python train.py --positions="rope" --init_std_up=0.0399 --beta1=0.9 --warmup_steps=210
MLP neurons of a small language model. Each row is named by its layer, matrix (up: input weights) and neuron, and shows model dimensions 96-351. Each number is 500 + 40 x the weight over its row's rms, rounded and kept within 0 to 999. Numbers have three digits each.
After each neuron's rows, "fires in" lists the words (lower case) most often at its 100 highest values on Wikipedia text that the model never trained on; "fires on" lists the tokens most often at its 100 highest values on Wikipedia text that the model never trained on. A number after a token or word is its count.

L2.up1447:500477460457407507546528505478448522569451498491453534570500480450429517477602506462490559402478504497457510490586464445495516449517515491509527468473440497488536477564504492513407554568556475467515502465486556477494499514546520489514542463465551503570495468455460452473510491449520472529569444502505498497516533550576477479569479465491464583515479505440501547448556451532514468495458474534491527457471519512497512465472510568545469492483525470494545503478502569484450481553486561496461520458487524458498561466477535534518481510526482452461548510532531458511562508545513457531583467440473441565516505468511522459486524467488544501482550394540547570539501537509472535489538545457530533463477437572484463480555543460508482509463461532526477586451454529477533443477456479
fires in: "which" 43, "to" 39
fires on: " which" 43, " to" 39

L2.up834:509518485486471522544575447497483533457454570449556469552498457532540457492500546506426497544464444387486496511486509434459511479424502438539487505472498510530556528566451498582486498493498502462561459441537515461551551541453494479468501470536511483496437565486516472445494511448502502518558490432554498538496427485517415502528543526467560514558599497473472556441521537471505462524513431487514430460548483478497484528441572545544529468516455483544496500589523467486517444541518528517478487512587468563526576461494456485560516563468514535459484562467504489554525543502463540439472423508499513531459560566537505492448492520477484424442475538502513441483478486553503474532548455408443536462514494497556552459479527599440431529526412505458503476535510481573485457478545434
fires in: "was" 18, "joined" 10, "score" 6, "gf" 6, "asked" 5, "to" 5
fires on: " was" 18, " joined" 10, " Score" 6, " GF" 6, " asked" 5, " to" 5

L2.up1101:490544509557468501552497476471527505488520572451522535422463536484528573477515468452415482524439516450497464466489475536505438536507491425543495512559454549491484498632555484448534580454506478514441568503601471493500561506474451515531488499485487489602526487546496523452502495495467515458478502477516515498471527441521496453539519542447532559519532490426499496485516489519502536494508441535436586490442476417499482488457479480536458499449450506503502513519485488478555537455584440442565484462496513544579545506473542506526450479584568449614471513531469479472500494523438478560573525514473475494491436531499513498498495431518492457478541511466535461536469560453463493564432545516544487504519511563461544547479483496409515411473514485419480538499427491550480429501493521
fires in: "one" 18, "no" 11, "an" 11, "another" 10, "each" 6
fires on: " one" 17, " an" 16, " no" 11, " another" 9, "yl" 6, " each" 6

L2.up2611:460441502505529434483460515412489608514486497486480465485484531507538516534513476478452524548514475469462491436475514532512500533451494473494528434497491498457445550507536455501493518453481502530478451460552522464457465505509463470489519558531564514494461468561567466475444496481500556480430499492518533472444516431578524490561486584464484535500579501483462466504516498521543565496553539601464544488422488451496452448490457503471506450491421561541492493505533471522523516517531504516442477503468638480458462448477584514508536541510491531534464550492514473506532481519447499525543506475508494461478519458569514463447505520499490540486580465536565516442536467497421487559527500410556532533498472527428457487472511496500549496522596521534497529528490509518587451494512465
fires in: "it" 46, "established" 7, "march" 6, "1979" 5
fires on: " It" 26, " it" 16, " established" 7, " March" 6, "It" 5, " 1979" 5

L2.up662:563570503518524451563433511496514464494500523431452546437550416565574544492560441531485563463523505480458520534530414536520457525536523522524532540555520582473542546527515450468515535504594546431474496448582514489529508557517487539490505559425533504479477430504521499461499503429471493599494520444463522442481568569503445448544521453508507498519533444529523505493465517546525526564478476518485450542445476493558473549510508491523503490541465545515453530535577491532559519469533486471515455489517503533474503472453482586546439499558539490485498461464461560556446531475498475543546549496473573525501502419543507493483573525508474478582517497453463553507476538570484557565499569476522453485506448589502592522541504585508477517496449581475535522493431506460467432455503421
fires in: "made" 41, "make" 8, "released" 8, "started" 7, "singles" 5, "makes" 5
fires on: " made" 41, " make" 8, " Released" 8, " started" 7, " makes" 5

L2.up1994:519480557555492498449558434469477532488474450521525479475396483496515548492491507508526459561514469522528501440412474444548490487459503507561532563474536498504462533487454516466450542492544569472492445523523535539508510501490541541567467473451553431498478524483543524556498504469500518472560545467607477473454471490486505535504501511458552498587469558521525560542481514510461486525511470502504501527532504477568427536471485443476463488497463504517477541507528476521560530488537507574397491488506421494493515511474444529566561491490568470536445476424504449447502468510466476494496477509450507531472483524579535518542438504513516571568524500543481393450444439537470491498514579570535519466491485564548510520478436474509447538567547423516516455527475427532494541526528514
fires in: "more" 36, "less" 6, "full" 6, "great" 4
fires on: " more" 36, " less" 8, " full" 6, " great" 4

L2.up1146:494477535538524515473538549480446536535507593476568466537496504489512455500453520566501438463530544476495568498503457512479461514457521499522514511517485497464431515577484488428470551464508553484492477536484456543565502464500513469542501521437493473433478553485532474467559483421483565516467489407501399517522506441519507499516512572472492514460512425474477491437571510483436515535463492422443538529483540514561508533481528530525514573507449477434484570506514456508507482450543531548530543574497467515488503498487522583530569515492486531596488524454458585513500486471499437566483505528447567473543458494462425532582455514543504463518532498531470463421529521477452531607465574489559477513530447505510428533526455462505493460498607518505602485503499452510499448429464499
fires in: "years" 29, "time" 16, "life" 8, "year" 8, "day" 7, "night" 5
fires on: " years" 29, " time" 16, " life" 8, " year" 8, " day" 7, " night" 5

L2.up1014:588483522473552508500525483471479551471427511471481466478448525415567571528500446451495490545491491497539473471531463441459549475500501535493547538540491520481486491579477444463466536494560508518506536490519502525533534496477497600557510580450513468503463483469475515566544496460471509479512516512569419530467473459486528503497557410588529511525567551474439552502449578515471468484524510504443483493505493515460470425500466567534501443466470406538500484524491395521559504473516455567480493458611436452517524458517486612457522423525539588530508465494479504506489470501432449552548480482476500549580443497509536472476452494571436456475543504534470514493460534522458505461518593507489505493518456432459575552574493532531506519470557460504516579497555540455497522517560491
fires in: "due" 25, "end" 18, "result" 7, "response" 7, "caused" 5, "rabbit" 4
fires on: " due" 24, " end" 18, " per" 8, " result" 7, " response" 7, "bit" 6

L2.up658:534459552484583493461497490491488520505490508534469474478466488453552444475554485485499572504458516471530506582479494537507472488528509580596500476555553487578505489521450521496552482510536511441462448547508509571588455569548489494539523494445466475427497603487529509521532532469499554528478505487489489414495533454444505532521478484510465430495473526541519486507489497525546539509534565495476519548492434486435532551555491469483539429391432464501532466462477520519560517492558494524524523520567438496505433504496472448575500529501487512475431492465415493536506420542470529447526481471491491489429513535515512544426449542466455511526480533491480434548496516489497502492454528502419525466469557512514489501532501506474511556517447483517514479451499490511439457519499526
fires in: "de" 22, "it" 17, "there" 13, "he" 7
fires on: " de" 22, " It" 13, " He" 8, " it" 7, " there" 6

L2.up458:515500509519501537440479437617487526528473469430530482500523514457525498442450513476515495497549512502541462523473525461474483533517534530505558539582540441489478490499425515447575531539557466500510437518499456549479493483510436523561460506497535482482509512456492471463470532455540570478573440454568507434535518433562535533481516426490533507545501570502448486506482508503433568542521512491494455588471480409457470549580484458502550524493411490607519507502459436492481420523487531536502545559611482522467476552497566417487444538498554559498504463502554432464467478537512487470504490527503546550530530491493497465467501504506563575555425461543494456495446529467508516502524549437503528482430510490550560571466429472492486536486517455518511534562499520497422512437483430
fires in: "played" 17, "a" 17, "time" 11, "season" 6, "as" 5, "where" 5
fires on: " played" 17, " a" 17, " time" 11, " season" 6, " as" 5, " where" 5

L2.up1060:554595526489526487471544517559484435466542571480471438468485490515499453517470532451480561473499437497486565510506469480516496505455520554511484532539514594510551517509514494451599511491487594539438445525498476549540503512456451548546484455463513471532520461444526444521440489467521503448544448522481455548526459446505472484423472458467523455459458534502505364464451464436481486479521541461508489528471453468445424471484569506499489499428461478519496460598476451515475438524518486465555469424522499571446525609518451530453510504459541516575441483533468480488495466430468500489479509494535480512526482478489497417488416494405447469436452442434469426504522611496506529437530525470538493495447429505543482501545476478496472524557421522401470518479580469530471487487474492
fires in: "round" 17, "area" 11, "course" 7, "line" 7, "route" 6, "competition" 6
fires on: " round" 17, " area" 11, " course" 7, " project" 7, " line" 7, " route" 6

L2.up205:502462496487461428470526497467452523529511493465427467526530533479500551468513474596504440486466508500493501478541433482405439459516490606553513530501550488479563468569456457515519642527564456488566427505469497552529470556466419428490471482507450457547397529566543494463490503450519471468526521534560502453501480461574508455517463540531555491439554400475502532504491507512462532480503509479449556459478427474426531447448521521492544455485451463528487470498488464516510468493516558449521472555486582552478492479476492538503443482549513512467523510510493491467422500437474439485544617497447511497489506539503487573554446512532624471483524484463573489490450527508479511477498514525494527516518482481573496496524531475512523528511501425506487505470519449514490543521494529
fires in: "did" 12, "national" 11, "united" 11, "do" 9, "qatar" 7, "see" 5
fires on: " did" 12, " National" 11, " United" 11, " do" 9, " Qatar" 7, " We" 6

L2.up356:520539486488501486487472431449484457545529505454476490487516532523489516503575459548406509434497499520535470522563424510500562473580467509520578508533470462469439485597518509495472499573506516439486485560494486518533478506485495554495436493510538465472508430514553524518487497495549485523494516556565467485494480456476538496508508436483550544485511498526529490509474527555505484448492454571457493493477468528460474496398539419574563566527466464522478446500474490519529450465501498476524458478558496449463494536471493517518490529513495493525465497498582487458488494452432459527564550472480537545504506506525486508493528503499552490476492487495475427388470540558475587463541562492541505534505458569500535542517541596490489525482556537400510513522469559509518485503495501
fires in: "an" 38, "national" 8, "per" 6, "anion" 5, "united" 5
fires on: " an" 45, " per" 14, " National" 8, " un" 8, " An" 7, " United" 5

L2.up1999:498555563476519485431539475512461494461456473494514499518466438434485469523485483560488496465467505440560547520478486503507430542487522510508519506509465510520561474465553470470444576554567502477500480466511479534445542487540522566528436516488490438540397571482474482496514561433516507512545474449532450531416467424473477429582535489527543511470555517486454423510466452538575537517435483422511549520509463420527452550432461459557448513518440458487585511509459446468463460496524520507491525509417492526530455508467488479503545542541502497459430459439509470402437435498467460488548532531430519524511434469455468475533549528568527478577515466538499445560519567501524477470505494503507486484516482468477552542574401571538490505548548464451487534484552505529541518535479514
fires in: "returned" 18, "which" 14, "beginning" 9, "return" 6, "returning" 6
fires on: " returned" 18, " which" 14, " beginning" 9, " return" 6, " returning" 6

L2.up1533:489478508563547476416526478544443419472456544455504469481444501546551504467482501554506558489461555450458483476561530548502475551527511527549508553547479494441521397420483464459521560509452527429476468495542469522509518458430429532528401489462439494525543530426466441509531519459485575467530487509525409516499474495514515533499530461581495578560496396472504429471485467484502497499528491541425476494426518442493491445444583502528489502490525479435513531531556488497541594523563458536560487522473549499512507522504581524547443543501455482549477535494449467463431494507487487564531566468500513493521501528578515507530538501525467499455591449448520535491497534516441507470514494474536473479437525492518554500453497538536442485577497527526572440402498501481440467461549508
fires in: "company" 39, "since" 13, "came" 8, "act" 6, "agreement" 6
fires on: " company" 32, " since" 13, " came" 8, " Company" 7, " Act" 6, " agreement" 6